MLP neurons of a small language model. Each row is named by its layer, matrix (gate and up: input weights; down: output weights) and neuron, and shows model dimensions 48-143. Each number is 128 + 24 x the weight over its row's rms, rounded and kept within 0 to 255. A neuron's up and down rows have the sign that makes its largest values positive.
Before each neuron's rows, "fires on" lists the tokens most often at its 100 highest values on Wikipedia text that the model never trained on.

fires on: "-", "s", " Museum", " K", ",", "tor"
L3.gate85 [116 118 139 143 123 142 102 111 121 150 135 116 162 135 110 137  93 159  85  87 121 114 175 127 119 118 143 126 138  87 162  94 142 141 127 166 171 139 108 112 146 124 128 139 101 131 104 160  98 133 125 126 144 153 124 133  90 150 123 121 126 167 164 117 111 139 109  82 170 140 155 150 116 123 112 132 121 135 152 161 160 118 115  93 129 107 138 119 137 109 140  95 172 110 145 142]
L3.up85 [116 118  89  83  96 151 105 121 140 109 110  67 116 131 112  90 122 132 110  89 116  85 128 138 127 118 144 123 161 122 123 100  94 114  98 116 121 100 148  95 113  86 150 155  86 173 130 143 111 110 112 135 114  93  83 112 102 135 126 143 104 153 116 141 117 121 102 121 149 134 154 154 128 128 133 120 127 118 140 125 161 144 141  84 157 126 124 144 113  97 122 103 135 136 124 105]
L3.down85 [123 160 102 103  79 120 125 107  80 117 128 126 134 164 127 125 152 142 159 179 115 155 104 134 136 123 127 121 138 111  94 115 165 113 124 142 131  73 127 144 158 113 109  92 136 147 141 159  98 141  51 132 121 118 128 145 152  86 193 122 124  99 144 176 129 135 168 156 121 149 132 126 139  77 125 131 112 129  77 121 151 167  89 102 164  91 144 144 112 110  73 149 140 138 106 120]

fires on: " the", "'", "ili", " a", "time"
L3.gate42 [135 117 133 161 145 122 111 161 127 143  80  87 186 132 161 180 166 154 147 143 109 102 139 117 119 121 152 129 146 156 150  95 136 146 111 156 112 136 140  82 132 125 105 112 146  98 106 165 125 171 143  90 140 134 124 115 133 174 132  89  96 141 121 143 120 191 122 125 136 104 149 159  79 152 100 112  82 135 102 129 147 122 112  99 140 118  97 119 158 151 146 127 143 115 164  89]
L3.up42 [128 157 147 140 116  74 130 155  90  91 117 140 125 163 143 150 127 154 119  99  98 140  82 163 135 158 130 132 127 133 156  90 139 153 112  87  98 105 138 154 110  93 123 136 111  96 166 161 154 122 152 212 113 113 160 195 124 146 102 150 108  92 111 127 113 116 132  79  74 135 134 163 127 114 132 125 132 135 160 124 135 119 135 134  98 102 130 169 153 148 157 111 176 128 141 134]
L3.down42 [119 132 162  94 142 172 128 116 100 128 125 109 114  77 166  97 120  93 126  95 183 188  97 117 125 122 144 162 111 113  77 125 166 129 165 156 140 130 121 117 149 150 158 129  98 192 137 111 162 123  99 137 137 101 139 105 140  90 129 120 154 105 112 115 155 168  76 126 156 143 135 118 121  73 149 135 182 126 139 119 125 118  93 122 150 152 148 131 147 127 123 144 147 117  93 149]

fires on: "===", "I", "G", ":", "===="
L3.gate217 [154 105 147  93  84  89 145  99 138 140  94 118  91 112 132 165 153  91 152 115  92 111 111 154 154 166 145 111 131 151 104 127 127 101 131 138 125 108 133 109 126 164  83 149 152 179 118 111 143 169  90 124 191 182 128 104 121 133 134  74 122 122 122 137 137 123 135 136  95 118 142 109 121 144 118 135 126  98 118 124 106 120 130 128 118 114 155 112  81 103  77 115 151 124 151 118]
L3.up217 [111 111 123  96  48 169 137 138 117 132 116  87 104 101 151 156  93 136 132 127 123 133 144 147 161 136  93 148 112 154 117 123 125 138 163 106 106 106 122  85 151 151 114 123 114 111 110 119 134 108 127 156 160 135 130 107 136 135 121 121  72 113  63 107 111 122 143 131  79 102 141 167 103 127 124 156 124 149 122 160 134 100 129 150 129 157 146 109 127 126 145 133 169 125 111 149]
L3.down217 [158 172 140 136 154 106 143 154 136 143 142 114 103 151 100 116 170  98 176 131 109  86 138  82 187 167 124 134 124 130 139 134 151 136 112 176 144  32 119 111 140 141 144 119 128 128 174 114 133 104 185 115 149 102 134 120 156  82 148 122 138  96 133 121 133 135 125 138 121 133 134 158 145 125 111  84 141 128  87  95  86 118 159  83  75  92 116 113 137 128 111 159 113 134 146  85]

fires on: " |", ",", " with", " 65", " from"
L3.gate129 [137 101  75 182 142 179 166  99 142 143 155 144 161 113 113 122 160 170 132 114 161 182 107 157 134 126 109 144 123 103 111 132 131 119 137  98 156 133 107 109 137 116 140 146 161 112 133 150 143 176 134 159 127 102 119 141 136 124 132 167 136 170 129 118 171 134  92  94  81 136 126 156 172 143 116  98 132 126  69 167 150 114 115 141 135 116 147 126 114 110 187 145 127 140 106 127]
L3.up129 [129  93 149 150 130 128 138  84 113 111 162 183 157 138 109  71 159 178 132 109  98 142 121 159 117 166  53 150  92 148 102 156 126 138 140 144  90 138 153 128 149 108 129 106 118  94 185 120 156 111 173 136  92 158  92 145 116 154 141 162 129 140 164 139  95 131 131 119 121 143 135 100 150 153 183 113 156 131 138 135 134 146  74 121 115 132 138 102 129  96 137 131 112 142 147 139]
L3.down129 [173 104 132 101 100 105 136 127 150  98 109 108 158 127 140 165 148 112 156  88 107 138 123 168 134 122 134 117 105 155 133 115 143 156 122 137 107 132 131 142 102  92 166 129 158 133 158 124 105 125 158 146 133 128 125 114 120  89 126 141  84 106 179 148 160 102 145 135 120 135 100 120 127 124 152 156 167 106 120 115  90 153 144 120 129 110  92  77 139 161 128 104 140 137 110 110]

fires on: "ly", " as", " over", " than", " every", " least"
L3.gate373 [107 178 122 120 150 115 131 128 150 105 145 115 156 147 117 142  94 158  91 118 108 181 137 141 116 104 112 145 110 111 105 158 127 132 163 197 106 132 150 141 162  77 172 123 113 139 137 131 167 118 154 134 145 153 129 135 128 127 141 108 118 110 113 139 192 114 125 112 156 101 131 139 143 113 117 131 114 108 134 164 146 139 115 168 136 107  95 126 137 170 158 144 127  90 118 160]
L3.up373 [113 164 148 184 185 110  86 168 158 140 143 103 132 119 143 155 108 152 149 145 101  99 158 147 132 138 111 141 123 154 137 117 132 173 135 122 121 158 123 149  94 121 149 126 142 152 137 113 133 109 148 150 105 153 115 152 149 132  85 132 121 124  79 151 145  74 157 150 107 137 121  89 113 142 108 124 126 131 145 167 111 108 134 139 102  96  87 179 133 126 117 152 101  75 147 125]
L3.down373 [157 141 145 163  86 135 123 143 139 165 123  96 116  77 131 119 102  87 161 108 172 120 141 152 142 122 151 129 141 144 140 103 107 146  84 151 121 105 110 120  94 119 140 114  93 123 144  90 113 117 110 133 134 135 134 166  83 113 146  84 144 146 136 105 136 136 140 142  82 122 130 115 125 149 166  90 175 171 169 106 120 134 169 135 115 121 115 127 126 112 117 112 111 121 113 138]

fires on: ",", ".", "-", " and"
L3.gate359 [144 150 112 126 140 163 114 116 159 152 131 136 137 104  97 132 134 162 103 109 122 139 155 160 136 112 177 142 107 112 133 131 147 147 120 153 164 156 118 105 140 102 138 152  94 127 124 138 142 126 138 115  77 140  96 129 122 167 119 134 117 153  98 155 154 149 120 146 137 153 158 133 131 126 159 100 128 125 118  86 133 133 113 117 120 184 123 102 142 133 138  92 162  84 111  95]
L3.up359 [151 113 138 132 117 129 135 113 121 105 124 131 113 154 100 113 130 137 142 173 130 158 108 152 114 134 147 104 141 135 156 147  67 156 148 209 135 141 122 117 138 120 160  79 141 101 157 117 124 172 131 127 123 120 105 147 144 111 149 160 128 120 175 142  84 134 134 152 124  78 129 123  80 125 107 101 121 106 117 134 127 148 152 108 200 140 171 110 149 127 140  98 147 118 141 108]
L3.down359 [154 134 137 138 122 131 143 152 139 116 144 101 172 133  94 141 121 104 164 131  94 158 118 170 122 134 160 145 134 116 159  72 110 180 113 166 123   0  82 102 151 144 158 128 124 122  96 128 113 154 103 105 122 115  91 117 140 122 129 115 109 155 136 131 106 166 126  97 137 136 158 155 138 170 114 143 111 125  90 128 118 153 133 123 144 143 151 132 130 129 134 119 114 168 122 111]

fires on: " He", "He", " he", " this", "a", " to"
L3.gate276 [186 136 150 105 175 162 140 124 144 147 128 111 165  99 116  91 125 139 117 132 154 126 140 183 108 141 193 153 113 154 139 112 115 128 155 156 121 104 160 131 127  67 127 161  66 141 157  93 129 125 112 110 150 154 118 155 109  72 140 125 112  95 149  71 111 106 120 138 140  96 131 110 116 152 130 111 116 110 118 139 118 127 129 137 117 124 134  96 108 130 175 143 128 161 103 152]
L3.up276 [168 134 194 143 130 103 129 152 154 134 117 116 150 104 123 115 104 133 126 113 169 139  80 127 114 109 171  86 122 173 132 138 162 114 100 145 107 153 140 134 114 118  94 104 103 126 132 181 135 107 136 134  74 138 120 155 131 115 105 113 104 121 140 147 144 115 109 129 153 119  96  99 113 140  61 127 103  81 170 108 145 144 109 147 174 126 135 115 100 116 128 127 120 117 167 131]
L3.down276 [103 143 176  97 112 151 109 138 152 105 109 128 119 122 168 121 137 100 125 108 185 134 123 105 146 169 124 159 124 148 152 169 113 130 128 147 103  70  87 113 132 113 188 160 136 153 111 160 146 137  63 129 175 123  87 150 116 141 116 174 137 134 126  77 120 124 115 115 146 130 127 118 142 113 121 103  83  91 125 114 134 104 154 164 131  84 138 109 116 122 122  96 127 163 116 129]

fires on: " No", " no", " high", " low"
L3.gate452 [120 173  83 146  88 118 143 124  98 121 148 127 146  82 133 114  96  92 130 146 103 183 117 111 155 152  63 182  96 125  74 169 156  94 129 170 130 106 122 123 187 126 133 148  92 158  92 120 168  88  90 124 164 121 145 137 143 132 144 100 158 147  87 126 166 143 155 141 125 164 141 115 123 115 139 112 135 126 156 107 101 100 158 117 103 150 124 127 168 148 105 151 175 224 100 129]
L3.up452 [109 106 129 114 177 148 164 175 119 129 131 140 124 135 141 114 147 143 116 114 119 166 107 148 112 124 148 104 116 122 131 142 116 141 107 125 108 141  99 110 112 130 151 118 104 142 127  99 135 150 123 104  98  88 159 124 125 141 125  98 131 145 123 150 119 113 172  81 105 192 156 117 116 151 144 101 106 128 111 119 167 138  95  95 153 126  97 141 114 133 145 126 158 113 129 134]
L3.down452 [111 136 137 133 197 148 134 135 141 133 106 154 149 135 152 133 139 121 135 121  81 122 128 120 125 139 100 108 150 125 103 119 128 151 128 120 108 159  99 118 116 123 151  96  77  82 123  90 154 156 142 135 111 118 119 138  90 169 151  89 113 119  86 123 118 100 120 126 110 149 133 137 106 140 155 110 141 123 154 137 113 148 111 121 175 114  98 104 118 111 138 126  91 124 103 152]

fires on: " ", "–", " W", "-"
L3.gate212 [126  85 139 140 118 136 119 121 135 119  90  99 120 144 122 135 118 128 131 104 100 108 118 117 152 104 113 145 151 124 171 109 101 106  89 143 139 110 144 121 113 102 106 133 110 107 129 130  97 171 101 140 145 144 102 149 127  90 134 125 112 131  87 144 133 150 132 120 119 136  72  85 106 133  87 146 171 160 166 127  98 117  99 114 198 115 141 124 125 117 109  98 167 117 135 130]
L3.up212 [ 96 106 147 111 114 166  96 126 171  95  98 123 119 138 118 128 159  87 141  79 145 132 100 156 132 125 103 139 144 140 114 120 144 134 124 143 148 137 172 112 165 152 102 111 189  81 100  75 120 139 122 135 116 117 112  96 168 128 156 143 139 118  94 130 120  81 140 133 143 107 165  88 163 136 111 129 194 115 143 126 113 109 148 128 160 138 132 137  95 108 117 148 200 101 169 171]
L3.down212 [121 117 116  85 125 138 124 165 148 116 146 119 114 120 105 127 112 102 164 115 155 110 150 209 202 164  96 138 156  79 134  97 152 113 110 130 118  86  92 140 149 146 154 133 140 146 123 148 127 113 123 112 142 117 149 136 108 109 150 127  63 139 116 144 109 112 130 152 148 142 151 128 148 115 155  98 153 103 100 156 148 147 130 128 128 126 120 152 143 130 110 112 124 134  86 144]

fires on: "===", "-", "==", "====", "\n", " "
L3.gate187 [158 110 139 132 108  95 139 127 149 142 121 149 169 113 138 107 118 106  99  86 152 113  73 118 161 135 193 125 102 146 131 136 153 118 140 140 122  98 124 140 153 119 168 122 124 106 115 134 170 123 140 100 132 156 117 140 119 135 142 147  98 105 113 169 132 146 113 143 120  92  80 137 172  76 122 139 133 142 125 148 145 176 104  94 144 125 138 101 132 152 102  87 160  97 133 112]
L3.up187 [162 144 143 154 117 106 154 109 120 109 126 138 118 117 144 107 137 124 141 106 108 118 126 119 147 152  96  92  96 109 100 119 140  96 120 139 124 144 134 102 146 141  99 125 157 148 105 119 160 101 120 134 115 113 135 108 137 131 119 101 104 150 102 155 100 124 148 112 135 100 142 119 108 129 118 146 162  86 139 149 148 131 158 122 117 153 163 136 137 117 144 138 132  93 148 129]
L3.down187 [145 141 121 138 105 122 131 143 113 163  94 153 118 130 120 157 132 129 117 139 135 132 109 100 140 104  96 115 137 105 123 126  79 114 141 124 169 105  95 164 149 129 147 157 101 176 108  91 107 128 113 138  82 111 152  89 111  92 128 121 101 128 126 110  98 155 111 165 162 158 138 117 150 132 136 124 135 110 127 153 134 103 152 159 181 110 151 123 100 102 138 112 161 126 139  72]

fires on: "\n"
L3.gate414 [142 131 138 145 144 114 132 159 109 131 152 111 135 142 113 124 136 167 162 157  68 160 124  90  94  87 126 118 100  98 118  97 113 132 125 129 102 127 109 135 153 156 154 127  99 133 105 129 114 123 144  93 144 135 144 110  78 108 146 137 108 118 154 142 151 164 112 123 153 147 128  87 121 165 167 132 114  94 103 136 115 174 147 101 138 174 130 144 163 114 113 128 101 120 151 116]
L3.up414 [127 124 147 131 136 147  77 179 153 105 107 159 175 104 134 114 114 126 122 132 102 118 124 117 115 148 134 162  85 146 165 152 149 119 158 118 100  94 139 113 164  93 113  75 152 146 100 157 123 103 121 116 137 146 101 176 128  87 103 137 118 201 123 128 137 132 123 125 143 105 127 100 151 118 124 162 132 140 100 102 134 157 138 151 152 104 105 128 161 102 189 123 110 129 114 116]
L3.down414 [122 141  89 161 131 157 137 184 144 126 101 163 104 114 141 138 109 157 117 149 128 108 107 106 128 125 147 118 172 101 109 152 107 148 115 140 140 121 149 141 159 133  99 110 136 111 119 133 161  82 155  89 168 153 136 171  93 165 172 143 102 175 156 133 117 138 107 124 120 132 117 111 105 123 155 153 136 166  56 106 141 137 156 136 130 142 165 109 126  88 139 133 123 146 192 130]

fires on: " of", " several", " more", " most", " various"
L3.gate105 [116 170  98 192 167 101 148 153 150 131 150 144 140  99  96 115 113 129 137 155 110 105 146 133 116 113 120 158 130  75 125 114 125 162 124 131 150 120  88 128 176 146  96 102 158 146 139 126 153 130 149 163 110  84 142 133 113 146 115 108  82 116 124 131 121 123  92 130 110 169 109 130 126 162  88 111 103 141 116 169 145 143 121 104 135 153 102 129 139 177 148 125 164 117 156 121]
L3.up105 [ 96 124 112 104 120 130 138 160 102 116 104 144 109 112 126 132  95 131 143 135 133 122 111 126 128 134 133 156 158 110  96 127 129 104 146 145 162 120 140 150 166 131 108 171 130 157 178  81 153 149 134 118 123 126 118  73 108 148 135 132  88 142 128 129 127  91  99 151 109 148 129 121 139  91 131 169 110  94 143 137 122 163 142 145 109 145 112 158 154 134 108 125 123 123 166 152]
L3.down105 [ 83 108 122  97 173 150 119 117 135 181 153 164 136 122 115 137 123 123  97 144 158 160 160 144 102 112 138  92 144 123  62 141 162 150 123  98 120 176 128 149 108 117 164  97 117 166  98 136 133 131 141 174 145 106 109 105 135 124 109 144 168 145 118 115 148  88 136 155  84 137 106 113 141 136 152 101 152 128 146 124 129 163 153 155 135 137 131 125 150 120 143 147 156 110 113 106]

fires on: " |", " played", " gold", " (", " play"
L3.gate186 [128 144  97 104 152  96 112 173 109 170 132 132 154 171 108 112 132 139 169 136 181 151 129 153 104 191  96 131 129 109 145 126 136 105 154 120 160 106 123 101 117  98 123 120 156 119 115 114 116 133  96 170 132 141 155 145 141 110 188 124 133 115 112 141 147 142 107 120 130 141 117 140 193 107 131 133 152 148 133 155 176  93 121 144 132 137 152 133 133 139 102 135 144 174 156 134]
L3.up186 [115 104 109  93 157 148 179  99  87 147 117 145 120 118 168 147  93 149 158 137 132 125 131 103 120 135 131 132 121 122 143 124  95 100 144 117 132 137 125 148 133 179 110 146 156  99  77 125  83 170  82 135 107 117 158 138 134 132 153 138 187 176 137 148 120 150  68 118 153 114  94 133 117 151  87 119 105 152 146 134 150 103 143 121 131  82 127 136 186 153 100 155 168  91 115 140]
L3.down186 [130  99 159 116 119 139 127 100 150 130 127  98 119 104 111 100 131 117 110 142 107 136 111 121 140  79 140 110 143 133  97  92 143 117 150 114 146 113 142  86 158 134 151 132 132 153 134 138 145 104 140 108 166 134 115 111 125 100 165 143 157 111 101 142 115 159 144 161 152 153 132 119 125 130 169 143  89 139 118 150  73 132 131 112 128 135 129 120 167 135 152 133 131  94 112 145]

fires on: "\n", "==", "===", "===="
L3.gate88 [106  99 150 154 131  79  96  87 137 138 128 118 143 104 104 143 135 102 155 114 114 108 144 108  91 125 119 104 119 153 134 151 132 115 101 128 109  90 103 147 163 172 128  98 137 149 132 115  93 124 106 112 144 117 154 178 121 116  93 135 145 154 155 110 161 154 141 141  84 174  93 150 115 135 130 154 108  88 106 160 127 125 145 145 135 140 137 133 142 127 123 106 142 141 157 120]
L3.up88 [146  96  91 104 119 145 126 146 127 156 131 148 153  96 124 170 144 165 138 103 170 136 108  76  92 121 120 115 112 191 118  81 125 178 131 116 114 133 112 145 119 105 131 146 103 112 120 118 126 126 165  95 133 127 150 131 123 161 156 108 112 116 119 106  59 110  81 140 116 116 162 109 181 154 158 128 145 131  83 142 145 133  96 143 161 121 141 115 153 100 117 119 139 103 125  99]
L3.down88 [137 117 137 140 136 145 118 165 137 134 134 134 113 134 147 116 154 141  99 120 133 127 118  71  93 116 106 110 122  94 189 151 140  97 136 134 125 189 128 158 146 133 149 107 125 121 127 123 105 136 187 152 121 134 144 116 107 133 129  93  83 123 156 148  77 122 106 122  90 119 107 143 148 126 141 142 117 169 160 111  53 120 136 113  91 145 113 115 129 124 130 121 126 125 110 132]

fires on: "er", "c", "r"
L3.gate497 [128  97 159 150 147 134 161 104 142 146  81 114 112 134  87 151 150 125  88 112  96 123 173 149  89 177 124 121  97 133 130 125 143 103 118 137 143  91 124 125 148  88 124 142 138 154 130 143 106 146 161 155 143 145 104 139 169 118 103  73 176  99 134 134 139 161 154 112 130 132 129 120 137 177 128 111 129 130 160 152 116 106 120 103 111 130  98 144 108 198 144 120 163 153 159 112]
L3.up497 [150 181 133  80 142 111 123 115 138 196  94 141 132 111 152 134 148 105 102 121 155 135 138 129 110 108 118 179 126 110 106 101 153 134 106 138 166 136 118 110 124 124 138 147 171 117 126 145 118 136 159 147 100 104 106 132 145  95 112 113 124 160 109 139 129 144 124 109 163 124 101 105 109 140 156 129  80 138 159 136 144 158 106 163 148  74  83 143 161 147 123 104 147 114 146 128]
L3.down497 [109 107 151 195 152 109 135 127 129 106 125  77 110 108 141 103 113 154 155 142 148 113  92 123  95 120 138  98 112 152 110 148 141 100 109 106 132  89 147 141 116 135 105 154 117 108 158 106 104 102 115 107 133 106 142 176 173 126 114 125 106 121 146 162 109 133 152  99 155 124 192 147 110 162 144 112 154 154  88 131 122 120 110 140 103 120 124 183 131  60 102 139 105 140  95 122]

fires on: "\n", "s"
L3.gate483 [153 145  94 163 113 111 155 123 169 132 117  98 134 100 107 114 146 137  82 175 137 134 159 131 122 119 108 136 124 135 131 141 132 123 106 166  94 111 108 153 139  98 147 126 126 133  90 132 145 153 114 147 135 124  98 191 120 138 152  74 114 124 145 180 131 160 163 147 118 135 135 106  95 151 135 135 123 143  67 107 104 130 103 110 139 132 113 161 114 140 130  56 122 118 108  96]
L3.up483 [105 135 190 113 179 173 128 159 136  92  87 137 159 131 120 146 139 153 133 121 141 130 110  82  90 115 117 138 177 159 163 130 158 129  85 141  93 125 133 173 146  92 136 114 132 151 100 150  91 138 162 134 138  84 166 146 114 171 164  96  84  91 144 125 124 153 145 140 125 109 109 119 126 178 138 148 124 164 141 109 161 120 145 117 104 108 116 121 119 136 142 106 129 109 112 108]
L3.down483 [115 106 158 125 156 161 122 171 128 134  90 110 146 149  94 130 170 127 162 118 171 111 130 118  73  94 120 112 185 106 136 125  99  83 136 111 139 146 168 134 144 115  94 141 163 134 108  95  98  98 106 104 116 159 134 108 130 150 109 126 123 117 116 134 134 108 138 151 121 178 123 113 122 130 118 128 115 110 125 142 153 163 156 188 142 166 157 135 159 145 146 191 158 103 171 125]

fires on: " there", " than", " only", " every", " from", "5)"
L3.gate5 [125 130 152 125 152 165 140 116 141 103 131 127 161 140 133 138 142 118 178 107 147 186 106 127 145  79 122  87 151 115 106 143 123 137 134 165 141 137 111 124 117 139 132 170 138 121 139  85 133 133 132 164 138 146  91 108 147 148 139 145 111  84 131 102 136 168 169  87 161 139 164 133 146 140 110 104 128  94 134 108 154 100 133 164 113  95 121 135 175 132 189 154 116 149 153 159]
L3.up5 [154 156 146 135 153 156 142 138 107 121 128 115 124 103 181 122 118 145 109 148 134 115 136 143  48 157 153 148 140 170 149 131 155 136 119 122 120  99 148 152 113 128 142  99 129 155 149 148 137 120 135 105  96 114 134 121 103 160 127 101 143 138 115 134 125 116 146 122 115 108 109  78 144 182 114 138 180 123 149 103 170 177 121 134 204 143  44 148  72 105 155 121 159 123 140 105]
L3.down5 [123 140 121  94 116 178 149 103 132 161 130 122 143 120 160 123 118  75 120 109  95 145 121 127 143 122 112 149 113 104 129 136 111 145 108 137 123 185 127 120 126 128 157 147  83 115 156 121 133 132 110  93 109 108 162 135 122 122 116 127 165 137  81 123 138 163 144 111  94 122  95 179 122  97 103 165 148 164 104 132 100 147 133 109 154 172 106 116 119 103 106 112 139 137  78 151]

fires on: ",", " (", " in", "\n", " |", " at"
L3.gate304 [162 124 111 160 132 144 117 117 148 227 162 154 132 141 105 161 176 134 133 156 113 157 132 143 111 138  91 130  97 145 121 135 167 133 174 147  89 138  93 100 125 141  87 133 113 158  91 106 150 121 137 116 152 112  56 116 165 134 148  87 134 104 128 146 183 159 157 162 130 132 105 121 184 140 127  94 155 111 120 180 136 112 135 127 165 122 114 108 118 154 114 146 152 110 133 101]
L3.up304 [110 129 140 124 152 147 128  90  95 119 158 141 101 184 121 111  86 164 150 127 139 114 113 137 133 139  95 117 173 175 145 122 121 128 138 151 123 146 103 127 121 107 124 156 118 141 120 127 130 141 180 171 124 118 121 134 153 177 118  93 190 116 143 139 142 115 126 140 136 157  91 112 101 168 136 155 161 111 145 146 144 100 122 102 175  96  72  96  85 145 140 111 124 129 175 158]
L3.down304 [119 125 124 100 118 172 113 114  88 138 114 116 137 154 129 109  89  79 158 137 148 120 154 159 151 116 128 113 114 154 133 139 112 140 109 164 138  79 150  95 153 110 165 182 141 112  99 140  98 157 109 117 113 117 138 156 172 121 125 163 168 122 139 176 102 123 152  95 103 145 112 133 124 112 110 152  87 112 170 118 140 121 144 100 182  66  94 135 170 164 133 141 164 136 112 129]

fires on: ",", ";"
L3.gate76 [137 127 121 183 146 117 143 139 146  85 121 142 134 176 119 131 139 155 142 102 163 133  75 131 166 133  86 133 120 126 136 165 155 118 129 112 131 131 161 129 146 120 135 139 135 116 128 133 165 147 128 151 118 132 117 148 120 170 136 146 113 123 137 199 116 152 104  99 111  84 155 138  93 129 131 118 148 123 130 123 122 147 127 144  98 104 161 146 135 120 135 133 138 151 135 122]
L3.up76 [117 140 118 142 115  98 113 102 123 123 111 147 134 140 142  76 159 130 129 155 114 129 126 161 118 129 108 143 111 120  98 144 179 137 181 134 103 144 118  94 120 141 160 178 157 119 140 120 177 131 162 169 111 127 112 109  95 135 111 128 128 139 121 130 142 127  93 114 146 157 114  99 164 111 162 141 113  78 122 118 119 163  92 118  77 137 151 145 126 120 114 123 127 101 141 141]
L3.down76 [144  90 113 145 138 138 140 115 134 122 108 114 149 118 140 106 141 157 141  87 110 147 121 127 126 137 114 132  61 128  84  97 171 149 187 126 109 139 164 153 137 143  93 145 127 105 135 140 166 111 174 151 106  94 117 108 137  85 150 126 102 115 132 155 146 144 133  99 131 167 142 133 134  89 139 103 118  96 117 110 115 168  98 160  88 116 109 106 144 106 132 127 115 133 105 170]

fires on: " a", " [", " A", " an", " no", " Awards"
L3.gate281 [117 114 155 112  77 160 133 117 134 107  76 137 161 126 118 151 183 131 118 133 179 135 119 127 162 132 116 116 135 140  84 150 142 126 175 150 104 134 163 113 152 158 128 138  92 101  95 119 148 118 125 119 134  97 138 147 126 126 116 118 136 123 120 145 112 147 121 159 133 111 147 134  85 117 134 134 129 160 123 166 151 157 127 122 118 137 128 133 112 104 117 101 128 139 137 138]
L3.up281 [111 147 110 103 134  88 172 144 132 129  97 165 147 119 130 122 166 135  92 103 125 101 125 135 133 158 153 164  98 143 111 130 134 105 112  96 164 153 112 103 134 144 160 112 133 142 139 155 126 155 117 111 121 170 144 126  75 130 120 143 134 147  93 129 128 106 134 119  71 105 169 133 186 141 143 186 142 172 191 134  89 126 126 145 121 129  86  89 182 125 154 161 125 143 138 160]
L3.down281 [113 130 142 130  94 121 143 110 167 124 163 107 130 147  95 108  72 129 126 158 113 160 102 157 139  76 138 177 177 123  91 151 114 147 136 123 145  96 125 127  89 132 146 126 161 168 166 112 162 123 122 112 114 120 127  98 120  84 134 137 105 144 148 142 154 109 124 114 125 161 142 117 166 113 102 148 168 105 120 111  89  87 141 130 129 125 132 141 135 122  96 101 135 148 123 126]

fires on: " a", " the", " as", " an", "."
L3.gate205 [111 129 133 116 165 125 130 170 137 147 139 124 136 126 157 124 110 129 139 134 131 149 122 149 129 127 162 151 113 126 133 144 107 142 129 148 117 119 167  74 131  98 117 137  64 131  92 130 164 148 120  98 105 137 172 140 109  84 104 132  73 113 126 123  90 108 111 159 147 125 148 149  79  91 103 114  99 158 119 160  94 158 112 128 187 161 142 141 118 123 145  99 128 100 132 100]
L3.up205 [ 79 172 131 127 133 118  97 110  97 170 126 129 123 135 113 110 102 148 105 129 189 144 153  86 126 143 120 118  78 143  90 100  89 157  88 131 133 117 149 137 135 123 153 141 170 149 144 125 109 149 112 159 145 156 127  97 128 113 152 130 133 142 130 107 140 146 134 120  81 152 129 107 114 154 127  98 166  89 154 152 148 139 136 184  91  89 140 113 101  82 137 130 128 143  94 132]
L3.down205 [144 117 148 121 171 148  78 113 120 125  96 107 161 132 132 143 119 140 129 180 178 134 107 129 131 130 146 123 141 156 103 107 109 149 124 138 124 116 108 128 103 145 150 117 119  89 130 114 153 132  75 113 131 104 153 106 147 141 139 121 128 133 143  88 119 122 142 121 128 109 128 115  90  86 101 117 120 133 138 126 130 158  95  89 136 152 132 137 113  95 128 121 134 141 112 114]

fires on: "s", " which", "ist", "er", "]"
L3.gate329 [154 141  99 129 121 136 157 135 145 106 148 129 152 103 148 120 131 122 142  94 126 127 154 108 120 154  91 151 123 150 130 134 134 126 178 135  95  95 159 155 137 135 128 101 100 118 158 119 130 117 148 125 163 124 108 157 119 120 125 110 188 142 148 128 124 100 129 129 123 110 179 130 157 141 146 155 132 128 170 163  84 122 143 118 130 111 137 141  90 138 167  97 134 112 116 165]
L3.up329 [133 143  79  80 125 138 159 156 147 107 125 142  69 166 105 118 115 107  98 149 162 160 118 133 160 103 142  97 121 107 116 133 132 168  92 107 152 120 125 120 127 119 131 145 149 129 128 114 161  84 159 127  81 104 144  98  55 175 114 104 115 134 105 130  78 128  66 141 109 142 154 153 127 117 135 109  71 134 170 157 141 131  98 122 159  91 105 150 121 134 118 127 175 134 112 127]
L3.down329 [124 106 168 162 150  73 108 139 126 138  97 123 151 158 156 159 131 167 104 132  87 118  97 138  85 143  93 101 174 136 122 133 135  55  99 114 117 218 102 125 136 112 121 152 153  97 125 119 139 133 100 120 117 169 126 133 164 145 143 148 126 144 135 108 119 140 150 140 126 139 103 108 140 146 111 101 129 121  90 104 134 126 127 114 131 131 120  87 139 122  93 128  94 135 117 137]